Part of a small language model's weights.
Size: 3 heads of 128 (1 for keys and values), vocabulary 4096.
Architecture: rotary positions, no biases in attention or MLP.
Training: a variant of Adam for these matrices, 12763 steps.
MLP neurons of a small language model. Each row is named by its layer, matrix (gate and up: input weights) and neuron, and shows model dimensions 112-175. Each number is 200 + 40 x the weight over its row's rms, rounded and kept within 0 to 999. A neuron's up and down rows have the sign that makes its largest values positive.
Before each neuron's rows, "fires on" lists the tokens most often at its 100 highest values on Wikipedia text that the model never trained on. A number after a token or word is its count.

fires on: "ly" 17, " he" 11, " not" 8, " they" 8, " eventually" 7
L3.gate625,221,203,202,205,263,214,124,154,188,160,163,255,177,182,185,191,265,195,215,167,168,152,227,204,211,120,214,146,232,160,174,152,186,225,214,260,257,226,193,215,261,206,185,188,159,172,158,187,199,188,193,192,233,181,241,279,156,250,251,264,237,182,237,238
L3.up625,151,245,247,225,295,223,173,198,190,186,157,186,187,243,139,230,178,208,218,212,203,186,186,197,254,259,214,189,239,228,180,131,146,217,203,144,220,225,231,201,142,160,236,159,197,229,210,209,130,170,110,227,170,207,208,186,197,181,226,212,232,289,305,197

fires on: "h" 13, "sh" 12, " 2" 8, " to" 7, ":" 6, "ost" 5
L4.gate53,202,64,165,210,159,184,191,194,203,184,218,214,136,168,166,214,285,229,144,212,173,205,235,261,253,166,101,149,170,221,247,124,187,243,115,168,235,158,272,151,232,139,218,181,139,197,192,151,175,236,253,213,265,248,277,242,168,232,211,151,184,209,206,246
L4.up53,176,143,181,166,169,182,199,187,249,225,231,266,257,218,202,200,284,230,241,146,235,209,233,188,269,238,214,215,187,218,185,198,130,198,165,140,191,178,264,159,244,231,208,197,205,223,208,193,214,199,282,223,246,218,172,142,91,118,247,187,197,202,156,206

fires on: " he" 28, " she" 14, "ank" 9, " of" 8, "k" 4, "p" 4
L4.gate589,142,173,177,224,214,157,263,207,211,175,188,221,198,194,129,205,173,274,200,176,243,174,179,212,199,194,201,196,180,157,69,157,181,243,211,185,268,193,274,98,192,273,166,277,191,185,144,167,178,163,230,212,197,185,195,274,140,255,164,174,164,167,231,213
L4.up589,123,246,232,194,157,100,240,185,198,166,199,187,201,219,217,195,216,195,220,183,203,216,253,269,272,263,184,229,167,190,204,204,195,275,113,176,184,217,195,204,157,195,217,163,142,147,206,199,187,271,177,201,267,205,191,227,142,215,158,310,124,199,188,177

fires on: "i" 23, "ie" 10, "r" 9, "e" 8, "-" 5, ":" 5
L4.gate645,189,188,196,240,208,267,225,231,156,216,162,155,228,140,185,238,170,147,164,202,164,111,131,182,215,255,232,200,204,261,181,247,180,151,131,145,172,185,150,206,167,211,201,155,133,246,256,129,141,193,172,103,220,224,249,255,203,206,204,192,291,153,213,195
L4.up645,153,202,193,237,167,184,219,218,192,218,92,224,224,251,227,234,246,273,147,214,219,219,196,147,213,217,197,134,202,261,166,216,150,247,232,200,192,214,132,159,182,79,160,205,212,157,219,187,195,175,242,144,205,170,208,202,233,276,259,238,212,202,263,239

fires on: "h" 26, "ill" 22, "th" 19, "st" 6, "ay" 6
L3.gate839,284,259,201,230,191,215,199,142,195,244,190,208,127,198,172,162,257,246,209,187,136,162,227,207,203,167,178,207,128,71,247,224,217,159,199,215,243,218,193,164,134,237,152,174,261,199,177,126,131,192,225,165,153,164,206,273,257,147,242,166,208,268,236,233
L3.up839,199,185,231,250,261,193,250,205,154,198,175,198,173,159,214,245,179,204,235,226,221,156,128,242,165,199,300,180,208,223,182,140,173,271,269,184,236,179,116,143,279,206,179,196,175,209,199,187,212,190,229,159,161,224,168,263,239,218,180,189,202,241,170,218

fires on: " and" 30, " of" 8, "s" 5, "outhern" 4, "i" 4
L4.gate95,190,213,257,229,160,171,218,199,189,126,141,131,174,239,172,292,125,193,236,299,203,174,156,189,152,169,103,173,189,169,163,230,224,189,196,266,186,177,224,165,114,137,191,128,194,263,214,166,224,226,250,179,196,195,198,222,178,221,131,226,214,184,149,201
L4.up95,208,236,192,209,288,287,244,215,208,205,144,260,273,276,187,170,180,255,233,186,161,215,213,218,213,247,205,207,254,151,238,237,277,227,241,210,150,214,167,235,153,267,230,171,233,231,292,160,269,148,231,282,176,190,220,160,220,185,272,183,174,209,119,132

fires on: "ing" 20, " inter" 13, " with" 11, "ra" 6, "on" 5, " by" 4
L4.gate541,256,142,171,197,153,253,315,204,139,233,155,241,176,211,165,212,165,211,191,253,177,231,198,205,259,203,186,208,228,164,210,216,266,209,217,221,216,231,211,217,187,164,234,187,218,265,212,148,197,210,151,122,223,231,147,208,200,207,201,192,192,181,217,171
L4.up541,150,223,224,240,167,190,230,163,220,221,210,151,116,309,186,188,215,301,248,254,132,189,219,163,148,205,247,261,179,227,180,174,256,207,211,204,181,231,204,143,147,221,153,174,215,227,209,149,212,224,199,225,166,206,226,222,223,189,214,218,223,146,197,195

fires on: "-" 13, "B" 12, "P" 12, "G" 9, "," 7, "A" 4
L4.gate339,181,216,210,177,273,242,215,249,234,160,186,210,139,128,237,154,136,202,170,153,219,211,200,134,196,198,193,192,265,169,135,230,211,237,255,190,192,190,180,206,135,207,201,150,131,224,197,179,259,246,163,101,185,178,173,146,195,223,211,224,265,193,267,219
L4.up339,187,169,148,259,199,217,294,178,169,206,197,234,236,195,182,202,188,152,193,230,271,179,183,122,172,244,173,217,266,206,215,196,170,183,217,142,170,169,210,182,223,126,169,186,156,193,169,178,254,231,192,193,196,149,236,226,161,217,183,284,222,243,197,176

fires on: "H" 23, "n" 10, " \"H" 8, " H" 8, "-h" 6
L4.gate959,215,190,167,254,225,217,241,254,171,163,210,227,259,173,236,225,182,288,235,168,144,207,190,197,230,159,174,149,153,143,188,177,196,225,152,229,200,241,273,156,211,199,230,252,213,161,201,234,237,175,192,218,175,196,230,177,201,260,226,188,166,154,206,220
L4.up959,199,178,211,210,164,221,248,283,164,163,168,211,170,253,172,213,155,206,172,222,200,193,232,257,138,169,193,230,231,139,221,208,249,226,129,286,175,276,230,210,182,178,197,215,97,223,207,202,174,248,166,200,201,213,146,181,220,183,227,266,208,202,248,225

fires on: "ch" 13, "er" 10, "ter" 10, "ew" 9, " back" 9, " open" 7
L3.gate472,219,224,222,188,200,171,121,168,176,142,202,114,217,210,228,179,174,179,158,256,168,170,190,234,197,197,182,184,162,164,184,265,312,196,227,200,161,157,157,138,149,224,173,186,253,219,181,162,282,172,227,180,149,228,247,176,199,216,191,256,222,160,274,167
L3.up472,209,155,215,198,223,156,252,168,169,194,95,177,223,193,231,233,96,155,179,194,243,180,275,190,163,178,229,234,261,186,190,192,250,238,188,119,202,269,208,291,263,185,145,148,124,162,171,266,163,191,141,226,228,179,219,204,186,210,199,148,194,187,301,178

fires on: "-" 25, "ed" 12, ":" 7, "ing" 6
L4.gate467,245,200,239,240,193,225,182,190,175,157,205,212,129,253,214,189,169,158,208,197,228,195,255,246,165,162,191,210,240,191,208,177,244,233,253,246,250,241,189,207,261,160,282,141,232,237,150,212,157,199,202,166,261,123,183,186,198,151,145,248,222,140,282,215
L4.up467,192,196,259,200,245,152,246,131,222,201,196,127,159,225,231,196,203,229,250,212,230,158,188,158,230,195,211,267,118,218,174,135,182,172,226,154,168,230,217,234,234,171,160,213,174,221,185,257,208,266,259,208,189,278,297,243,189,246,243,149,183,114,211,161

fires on: "en" 19, "c" 16, "og" 9, "g" 8, "le" 8, "ic" 5
L3.gate270,158,234,218,136,160,204,222,204,178,177,231,251,182,203,176,250,207,201,234,184,182,195,152,207,211,255,177,178,249,208,236,144,144,127,198,196,260,183,253,213,114,148,163,151,204,169,147,156,177,194,229,213,204,181,225,248,209,225,132,196,114,178,108,165
L3.up270,197,148,227,243,188,227,201,222,209,217,206,196,205,138,202,242,203,225,173,258,140,219,198,186,210,189,202,195,193,131,204,256,173,285,190,196,182,224,230,240,219,218,213,254,183,198,100,226,147,187,278,178,156,205,186,222,152,202,156,215,164,187,223,213

fires on: " not" 40, " born" 18, " com" 13, "sp" 5, "ly" 4
L4.gate720,178,105,174,163,216,198,220,176,175,183,199,238,190,189,229,245,212,113,250,127,210,185,224,208,198,97,216,143,180,228,237,136,263,230,153,224,180,357,171,166,269,186,240,149,100,238,246,216,173,169,210,196,171,122,239,226,170,232,219,249,205,169,311,203
L4.up720,193,247,203,164,242,194,226,226,167,232,256,207,286,224,122,230,131,218,250,151,183,235,189,237,218,223,163,228,121,245,242,82,173,254,195,168,222,167,228,168,110,196,262,218,171,225,190,183,224,141,193,176,183,212,174,205,239,260,216,247,225,226,131,249

fires on: " high" 16, "er" 12, "ra" 11, "um" 8, " low" 6, "ed" 6
L4.gate354,183,113,171,234,199,157,182,202,153,168,220,190,256,150,250,161,212,252,228,203,190,101,232,164,256,199,169,131,201,189,221,208,242,252,234,284,236,241,185,118,164,172,260,117,243,172,205,174,230,165,231,177,243,212,221,238,249,230,218,185,177,197,202,185
L4.up354,191,208,170,209,215,223,193,222,210,183,209,237,244,202,229,181,189,198,102,159,200,205,235,198,238,214,172,150,213,154,180,161,216,159,175,305,232,274,285,176,194,147,197,144,208,198,175,132,209,203,263,309,250,176,196,203,241,164,221,252,133,206,244,216

fires on: " " 27, " of" 10, "s" 8, "–9" 6, "–8" 6, "gh" 5
L3.gate491,223,146,194,161,205,247,227,196,230,204,224,225,224,234,155,133,204,254,234,221,214,185,225,164,153,203,193,124,269,141,224,183,227,231,215,215,179,205,130,197,242,202,217,251,206,189,150,172,212,256,158,217,193,159,200,165,178,286,174,217,268,190,147,211
L3.up491,172,203,200,257,238,160,191,221,195,139,297,176,166,158,208,227,186,180,189,195,196,201,107,290,211,145,240,215,173,229,167,317,242,171,216,234,240,204,254,257,206,252,202,257,210,138,143,189,201,181,212,228,234,176,149,259,174,200,232,271,182,147,206,246

fires on: " as" 19, ":" 13, " 6" 12, " 2" 9, " 1" 8, " 3" 5
L4.gate203,232,207,202,202,227,177,184,250,207,226,234,202,222,163,226,193,166,226,223,280,202,170,218,178,238,218,190,98,237,229,216,155,277,220,206,225,189,191,208,233,213,228,157,193,230,167,241,167,168,217,228,181,186,195,202,274,169,246,227,198,211,124,213,231
L4.up203,214,280,110,149,158,200,212,148,153,263,226,219,258,183,206,201,220,104,155,254,208,178,192,228,175,191,204,172,205,156,156,129,216,272,204,191,196,301,205,215,202,180,148,162,206,146,165,225,192,206,174,171,258,229,252,243,139,160,237,184,227,134,151,84

fires on: ":" 30, " and" 20, " or" 16, "ly" 6, "'s" 4
L4.gate199,197,153,218,137,203,238,183,169,214,258,125,194,261,149,156,191,197,225,214,222,115,117,198,248,134,206,216,206,199,202,226,201,130,180,251,193,282,162,185,246,155,199,278,196,157,237,139,174,220,219,205,215,175,133,241,199,228,200,229,197,195,241,180,238
L4.up199,245,199,232,277,252,248,206,199,116,185,194,216,213,147,173,206,166,266,192,164,183,206,186,207,187,186,172,215,155,230,219,222,236,152,261,216,186,217,206,126,211,206,179,208,207,272,200,204,189,168,224,143,217,204,203,216,202,173,195,159,191,236,254,185

fires on: "on" 14, "ime" 14, "ine" 9, "i" 8, "al" 6, "-" 6
L3.gate54,155,199,229,217,201,237,233,231,170,254,230,226,171,230,200,194,174,201,178,242,173,214,198,224,207,186,220,125,253,188,121,238,162,251,197,213,199,153,195,193,88,245,200,101,181,163,209,88,159,185,248,182,197,178,215,261,184,190,188,182,202,246,216,236
L3.up54,271,247,220,144,199,191,206,242,220,158,226,241,151,248,245,248,138,197,172,183,268,212,218,163,142,151,167,210,151,128,224,191,191,291,196,117,254,204,185,157,173,141,240,211,181,166,236,264,144,256,222,170,188,162,248,143,200,194,184,213,222,170,261,247

fires on: " a" 32, "ly" 15, "in" 9, " an" 6, "ts" 5
L3.gate761,194,180,237,171,247,225,209,185,219,224,194,242,171,163,216,250,212,120,220,221,169,102,222,204,219,213,197,198,200,158,231,243,222,284,250,145,209,211,179,129,181,205,186,247,201,146,238,227,228,155,151,190,278,231,170,247,176,263,196,175,168,223,250,283
L3.up761,274,216,217,186,195,243,176,169,160,228,228,220,269,200,215,128,108,202,164,167,246,170,280,161,177,182,114,171,208,156,160,187,109,186,188,178,184,300,238,155,204,210,222,181,187,202,245,201,233,181,234,169,183,193,227,220,187,165,283,187,223,172,287,303

fires on: "ad" 17, "od" 11, "us" 8, "um" 5, "15" 5, "ata" 4
L4.gate728,165,219,169,212,250,205,165,214,220,180,162,170,175,146,286,219,244,228,140,210,235,196,162,130,279,195,228,85,184,175,252,175,249,236,216,136,283,179,190,99,158,240,226,205,209,206,294,183,209,168,223,239,180,183,236,276,231,183,146,102,181,259,201,178
L4.up728,205,209,239,247,173,171,197,212,171,262,148,137,188,228,186,219,205,241,190,191,187,148,291,206,171,162,236,165,184,211,302,207,223,230,230,216,160,195,222,230,104,177,200,185,219,197,262,239,214,159,152,244,122,123,193,272,166,196,174,172,188,224,200,204

fires on: "all" 20, "c" 13, "b" 12, "um" 6
L3.gate1022,234,159,234,170,136,228,199,245,129,203,122,208,216,214,241,246,257,227,88,222,202,187,195,218,223,193,209,152,203,244,199,219,181,190,238,167,218,188,189,106,229,207,241,164,160,264,168,183,206,222,163,106,185,312,221,216,202,264,267,256,272,167,219,196
L3.up1022,183,190,198,324,188,215,281,235,191,286,147,259,208,168,191,234,221,163,231,165,92,215,128,252,328,116,186,236,160,242,114,195,231,221,197,198,208,179,207,197,178,113,221,165,190,240,184,211,209,175,172,202,139,207,135,125,202,210,141,127,109,201,146,245

fires on: "h" 15, "n" 12, "l" 10, "at" 6, "er" 6, "m" 6
L3.gate725,203,163,254,129,194,224,229,283,171,203,178,235,273,220,232,117,253,160,175,180,218,189,170,211,183,252,185,171,193,187,181,146,139,211,154,133,252,269,205,222,110,150,252,247,199,99,206,194,206,208,217,137,207,74,213,183,146,200,218,271,259,162,117,161
L3.up725,237,228,313,231,202,319,161,200,202,221,248,190,194,249,234,242,122,249,168,221,254,198,144,199,136,254,182,232,246,218,187,179,284,207,150,232,266,231,217,235,247,260,194,200,229,160,228,269,172,174,207,228,291,233,180,253,251,168,155,207,188,176,261,238

fires on: " United" 47, " U" 15, "ut" 6
L3.gate1006,175,228,154,171,182,160,180,277,202,155,175,231,196,103,260,206,165,226,222,204,243,181,259,167,273,227,241,160,236,219,129,288,192,253,196,223,231,116,142,214,180,173,156,190,229,268,203,190,138,196,238,198,217,211,229,210,187,216,183,170,229,203,170,154
L3.up1006,162,204,179,235,181,148,209,162,141,227,210,133,184,187,183,293,257,196,122,113,144,210,267,241,166,207,158,168,210,205,262,287,287,174,260,205,199,216,129,244,152,192,167,221,160,230,166,200,216,231,155,171,175,214,208,188,212,263,170,234,146,195,206,240

fires on: " and" 40, "ing" 7, "ion" 6
L3.gate367,145,177,133,190,186,152,255,218,150,252,206,140,204,197,240,173,147,211,144,171,225,205,278,203,207,146,161,239,253,150,164,225,204,142,247,211,156,175,200,219,141,188,195,199,161,209,188,202,241,221,178,166,274,260,242,185,209,211,169,263,203,194,211,193
L3.up367,80,205,228,232,203,221,178,241,171,174,220,187,217,195,219,239,223,220,290,138,170,153,131,161,236,147,142,189,209,159,249,168,219,166,199,194,97,222,208,171,158,248,141,115,189,229,228,167,209,140,223,223,192,268,116,199,153,164,253,278,205,163,138,132

fires on: "ed" 16, " place" 11, " located" 9, "ated" 8, "ing" 5, "s" 5
L4.gate418,263,234,132,277,246,237,194,191,191,147,111,246,236,238,225,174,122,165,270,181,263,188,180,247,194,135,133,187,211,240,223,167,272,181,248,153,253,238,211,193,187,114,272,228,163,151,160,134,212,203,243,162,245,183,117,239,220,276,169,187,266,197,209,279
L4.up418,294,242,192,189,199,139,209,245,170,228,171,192,198,246,144,157,166,191,225,204,120,96,264,123,150,188,211,266,238,268,261,163,151,208,229,164,223,205,169,199,235,161,191,188,249,248,299,182,207,280,235,195,199,184,194,301,139,214,215,187,270,98,241,214

fires on: "'s" 50, "'" 28, "ose" 5
L3.gate1005,212,182,224,230,182,286,227,169,210,199,164,167,185,176,204,149,221,235,141,130,170,170,182,238,178,256,157,200,145,191,139,235,141,244,193,189,286,172,278,192,177,327,197,208,179,234,143,112,222,161,173,250,204,209,238,260,189,221,243,202,192,206,240,205
L3.up1005,207,179,197,176,254,290,227,243,184,183,190,229,241,232,278,212,146,233,249,179,172,252,240,190,212,208,176,222,242,177,149,158,198,226,149,219,175,166,275,196,172,192,216,227,195,262,287,199,203,204,270,231,97,260,239,267,190,209,162,159,159,199,170,238

fires on: "ol" 17, "el" 11, "ris" 9, "h" 6, "ject" 5, "in" 5
L3.gate145,212,130,216,218,207,179,172,199,206,210,258,134,203,175,168,270,164,196,257,186,185,273,155,194,155,184,221,170,222,221,223,164,120,243,190,167,205,231,232,136,180,251,191,87,252,279,223,217,189,234,129,170,256,226,177,179,146,136,214,223,237,250,218,171
L3.up145,191,184,209,201,155,200,158,209,172,198,152,236,191,191,227,205,237,176,195,162,125,204,292,215,210,275,236,207,177,144,205,226,212,245,161,173,257,175,191,174,281,190,192,266,248,185,184,204,207,199,163,213,131,279,232,167,89,230,234,184,290,220,110,257

fires on: "\n" 31, "," 14, "B" 6, " season," 4, "s," 4
L4.gate123,258,142,172,144,208,264,117,259,208,105,148,174,162,164,254,162,287,251,183,184,249,194,199,174,297,176,165,168,239,226,203,232,212,182,221,216,248,153,179,153,141,256,220,244,161,202,156,180,187,183,188,143,204,194,211,204,175,226,221,194,175,196,165,199
L4.up123,256,214,230,179,231,240,194,236,276,219,185,238,102,177,179,120,241,231,195,205,217,175,229,172,142,148,196,216,237,236,193,179,154,230,222,188,225,194,234,169,217,189,222,171,156,247,297,227,276,254,203,137,238,188,169,203,222,176,174,260,234,213,203,225

fires on: "m" 20, " =" 12, "ist" 7, "er" 6, "pen" 6
L3.gate900,228,158,147,275,182,247,261,215,168,204,256,202,212,138,102,195,203,144,159,241,192,235,264,206,197,230,214,195,227,239,217,206,158,185,217,192,169,169,230,209,162,149,204,125,148,252,184,194,220,205,190,160,232,139,227,156,232,230,137,233,169,178,147,178
L3.up900,195,189,219,215,225,269,195,191,250,277,194,201,194,242,170,238,132,203,99,159,259,197,210,163,109,177,220,218,255,253,216,196,206,164,178,229,200,196,175,181,192,195,197,183,212,207,240,188,236,244,214,198,234,207,173,213,258,193,167,246,135,167,295,188

fires on: " a" 21, " an" 15, " one" 8, " the" 8, " most" 8
L4.gate43,123,206,272,135,165,209,199,217,204,189,231,208,147,240,172,147,204,181,226,169,133,53,189,164,212,160,223,253,192,224,243,135,183,204,161,206,184,181,192,176,184,142,199,275,219,214,227,155,240,211,118,180,232,184,232,276,193,179,234,195,199,193,191,234
L4.up43,252,235,214,211,221,159,260,124,214,208,266,203,149,235,206,197,212,174,169,199,243,165,233,177,151,218,178,196,246,273,161,126,155,160,203,188,137,192,131,205,233,146,78,196,166,208,178,225,145,150,146,200,266,115,208,189,222,190,243,152,177,240,213,239

fires on: " /" 25, "et" 8, " of" 7, ".1" 6, ".0" 6, "p" 5
L4.gate23,225,157,201,154,151,272,205,239,156,144,178,195,116,209,155,155,210,259,218,267,145,147,271,176,189,168,202,172,173,138,186,138,203,302,176,200,338,163,192,156,205,236,196,140,235,221,246,156,221,314,232,161,193,256,161,145,191,274,163,244,258,193,237,221
L4.up23,244,251,102,135,228,226,278,268,244,197,232,179,186,195,213,124,206,194,273,170,145,218,172,278,242,172,193,191,182,139,215,271,150,207,172,164,193,168,240,203,202,209,230,185,199,209,236,239,217,177,109,202,224,165,244,195,121,145,227,230,192,219,212,155

fires on: " C" 23, " St" 12, " J" 9, "j" 5, "res" 5, "R" 5
L4.gate274,213,182,151,174,181,243,185,145,280,201,163,241,156,179,153,218,253,173,239,227,171,171,216,218,154,224,234,100,249,173,203,136,169,231,188,258,113,190,228,223,183,301,195,238,203,231,224,176,147,198,192,212,182,206,193,227,168,175,192,156,198,196,214,212
L4.up274,240,240,203,213,178,201,219,181,287,139,129,143,124,146,241,204,268,184,205,155,138,176,210,201,204,208,249,188,276,235,228,215,155,247,154,135,229,171,168,314,262,191,235,233,252,144,178,157,210,186,249,211,276,193,178,194,163,144,179,239,221,150,211,183

fires on: " /" 57, " of" 6, "sc" 5, "-" 5
L3.gate522,202,246,232,212,270,248,218,228,165,183,138,182,262,165,183,155,263,248,239,247,216,116,303,169,220,160,138,197,219,187,183,246,215,206,209,234,190,153,254,176,180,150,272,238,168,204,194,222,225,180,216,232,144,225,172,241,199,183,227,230,229,119,235,255
L3.up522,129,191,80,159,254,191,302,206,167,235,241,207,183,106,180,217,247,132,258,195,203,150,147,217,173,194,166,185,167,230,254,204,128,276,180,208,192,215,303,207,208,167,185,234,222,218,225,240,216,182,214,171,185,243,244,223,231,177,257,234,199,171,259,204

fires on: "%" 29, "th" 20, "/" 7, "w" 6, "if" 5
L3.gate914,245,249,221,244,189,174,213,185,180,185,226,257,115,203,182,131,192,232,220,219,204,204,207,238,148,163,249,213,180,196,261,180,186,184,183,161,214,244,133,198,225,140,233,190,196,185,252,205,187,145,128,157,243,152,167,240,255,166,228,244,163,216,181,282
L3.up914,291,271,262,187,221,245,202,182,210,218,172,164,188,175,134,229,300,286,267,154,135,152,197,173,247,185,227,209,239,189,191,143,131,182,137,181,195,177,370,171,210,211,201,189,211,156,181,181,150,251,242,204,225,157,261,190,193,218,174,177,264,236,138,278

fires on: " of" 12, "in" 12, "k" 8, "ines" 7, "ing" 7, "c" 4
L4.gate234,227,234,257,142,85,152,236,210,224,226,237,297,210,257,185,239,239,173,182,222,232,226,217,205,207,213,243,179,181,233,202,166,204,165,187,203,240,214,160,195,228,201,227,246,200,178,163,171,203,134,226,268,164,167,264,220,229,200,188,164,200,193,189,192
L4.up234,221,201,223,178,178,187,285,227,221,240,176,181,212,223,191,246,221,159,225,251,179,192,159,246,263,255,206,190,120,218,187,162,258,195,162,181,242,168,165,177,260,181,151,156,222,234,211,245,234,201,203,220,309,241,203,188,108,204,172,270,96,195,166,251

fires on: "ic" 17, "c" 14, "e" 8, "b" 5, "d" 4, "k" 4
L3.gate242,175,213,174,213,115,214,244,224,200,156,211,220,186,219,156,229,183,198,184,149,174,183,134,225,193,217,241,212,123,234,192,208,212,227,135,200,231,170,176,182,158,214,255,226,226,212,154,127,196,127,185,160,154,167,193,247,207,243,222,257,164,187,225,179
L3.up242,205,212,201,322,191,170,192,207,193,194,207,130,174,125,154,237,219,222,264,166,240,224,198,193,211,198,171,197,226,165,191,104,182,205,133,74,155,171,215,186,212,212,184,132,182,253,175,213,178,183,164,129,188,227,127,270,165,152,141,174,90,265,140,219

fires on: "ur" 13, "on" 13, "at" 11, "ell" 11, "un" 10, "port" 5
L3.gate69,161,127,148,226,172,239,203,247,192,189,218,290,248,205,244,166,208,259,144,211,74,238,95,210,237,187,148,127,225,220,127,224,230,205,175,246,191,224,154,149,254,144,243,155,236,280,138,179,172,154,222,200,189,214,204,217,178,258,171,166,138,183,229,222
L3.up69,160,201,164,244,229,216,215,192,164,211,289,195,239,184,197,200,209,219,110,181,200,275,189,126,204,275,159,172,186,123,171,215,208,163,201,208,220,183,153,218,184,253,208,173,230,247,234,178,269,266,141,201,200,262,187,110,181,162,292,172,181,189,233,217

fires on: "0" 28, "i" 8, "e" 6, "ic" 4, "d" 4, "ur" 4
L3.gate232,165,225,232,195,234,236,205,244,184,223,206,278,178,256,268,199,240,287,211,244,167,209,200,210,210,190,195,156,186,214,165,203,174,175,156,266,259,203,179,190,204,205,232,277,234,143,171,190,294,237,191,210,203,212,187,229,166,277,183,197,194,158,222,163
L3.up232,249,191,215,298,236,240,153,237,205,209,163,216,207,133,226,241,129,249,220,163,237,267,255,129,223,249,117,179,141,217,209,159,183,212,181,177,190,294,182,255,240,232,211,217,199,187,130,193,174,206,225,213,217,209,262,222,142,194,165,141,160,260,163,97

fires on: "en" 22, "he" 9, "od" 7, "n" 7, "hen" 5
L3.gate408,239,178,235,266,259,178,241,219,181,257,221,229,267,166,218,236,251,158,187,160,200,142,125,230,220,220,197,244,153,155,140,295,251,176,200,226,225,230,223,181,126,217,132,259,208,172,197,209,197,256,230,181,276,233,167,190,231,200,158,197,298,319,221,208
L3.up408,257,220,177,204,167,202,182,247,202,233,237,184,219,220,160,199,168,201,192,167,278,282,257,223,160,182,217,192,195,176,198,170,241,188,232,204,146,173,112,222,137,95,218,194,307,209,251,231,233,202,210,135,152,134,213,177,175,214,186,136,169,201,219,134

fires on: "th" 35, "ent" 11, "h" 8, "e" 8, "n" 7, "ant" 5
L3.gate635,255,197,183,245,240,175,205,198,198,219,184,230,191,219,209,189,217,247,165,221,163,204,149,177,223,182,215,202,263,177,237,234,204,198,258,215,217,197,220,223,134,266,126,174,224,240,203,175,197,162,289,247,170,173,194,228,194,162,201,175,231,200,228,159
L3.up635,184,237,218,197,187,202,194,267,207,138,181,244,137,190,205,185,167,221,280,189,174,193,224,92,247,256,176,205,193,277,235,162,233,224,284,167,161,179,166,157,179,179,197,215,236,215,211,242,255,203,208,236,171,246,202,267,223,217,221,223,159,219,192,257

fires on: " or" 28, "or" 12, "The" 11, " Or" 10
L4.gate556,159,238,205,149,149,264,224,152,168,178,115,227,226,157,198,237,208,263,126,211,185,178,241,263,178,167,208,248,213,180,72,165,220,266,210,205,227,218,149,202,211,227,218,204,143,177,162,247,141,226,175,214,178,132,262,257,240,253,149,252,203,151,177,145
L4.up556,184,246,180,189,187,182,126,244,199,262,217,202,210,182,257,136,233,199,216,183,174,209,217,207,135,147,110,193,146,191,242,187,202,180,136,188,221,216,127,188,162,147,208,208,204,240,109,245,221,212,198,235,246,178,264,188,235,249,197,211,243,204,197,223

fires on: " re" 28, "f" 24, " f" 5, "age" 4
L4.gate558,244,160,118,236,152,134,157,240,158,197,267,196,170,147,155,235,217,223,132,224,132,167,148,200,253,165,181,183,248,203,209,201,256,278,254,146,208,142,244,174,151,204,214,127,217,191,245,170,236,240,242,190,186,210,179,274,222,142,187,223,175,167,233,201
L4.up558,288,207,234,177,194,132,160,239,233,224,246,107,154,227,202,201,222,155,158,267,197,161,228,165,213,208,165,257,228,157,203,207,85,201,189,174,207,220,208,153,219,179,307,182,195,185,198,143,180,215,216,221,249,140,154,226,226,198,185,203,178,241,213,147

fires on: "s" 14, " of" 13, "re" 11, " Ref" 7, "-t" 6, "|---|---|---|" 6
L4.gate446,126,221,221,192,224,208,216,228,119,188,235,234,212,209,213,191,215,204,154,192,139,130,205,122,191,195,211,193,218,180,186,158,210,202,271,178,157,192,139,145,171,196,291,137,219,201,136,166,225,209,236,192,152,149,190,196,280,284,179,240,187,176,193,255
L4.up446,181,216,95,211,246,188,218,220,193,238,348,200,194,211,181,241,246,93,267,239,244,225,186,254,250,185,203,144,229,182,194,199,90,178,245,192,205,171,170,164,160,203,206,209,205,169,210,252,207,240,197,221,209,190,147,186,235,247,208,217,220,129,204,213

fires on: "===" 19, " to" 16, "-" 7, "ion" 7, " –" 5
L4.gate605,192,231,167,221,219,258,254,184,199,230,171,176,196,210,141,200,190,197,219,161,234,206,208,252,207,207,123,129,282,232,125,172,151,193,212,98,203,160,209,178,286,197,146,200,224,235,257,176,173,179,203,230,279,212,153,183,212,153,165,157,171,212,219,221
L4.up605,193,224,193,227,217,232,166,180,188,163,288,137,261,165,217,205,210,197,154,204,221,264,165,201,161,186,193,184,93,189,130,220,189,170,251,164,189,191,186,214,137,236,269,286,209,232,223,196,228,129,167,202,203,195,232,137,226,283,149,206,133,177,240,268

fires on: "ar" 21, "h" 21, "at" 11, "al" 7, "in" 5
L4.gate256,156,170,199,123,189,219,190,219,227,186,206,198,175,165,210,202,181,207,206,161,196,179,169,212,199,246,211,223,218,203,198,223,172,177,260,189,105,210,185,198,205,173,131,217,178,262,151,161,222,254,161,145,194,150,206,179,235,154,196,214,248,288,236,223
L4.up256,284,197,223,189,194,218,194,110,163,203,223,245,173,195,184,233,168,153,200,168,218,189,230,218,229,220,178,221,257,233,159,143,219,178,138,236,254,306,259,132,193,229,232,195,147,217,160,222,152,245,181,156,186,155,197,231,164,248,241,200,215,237,136,263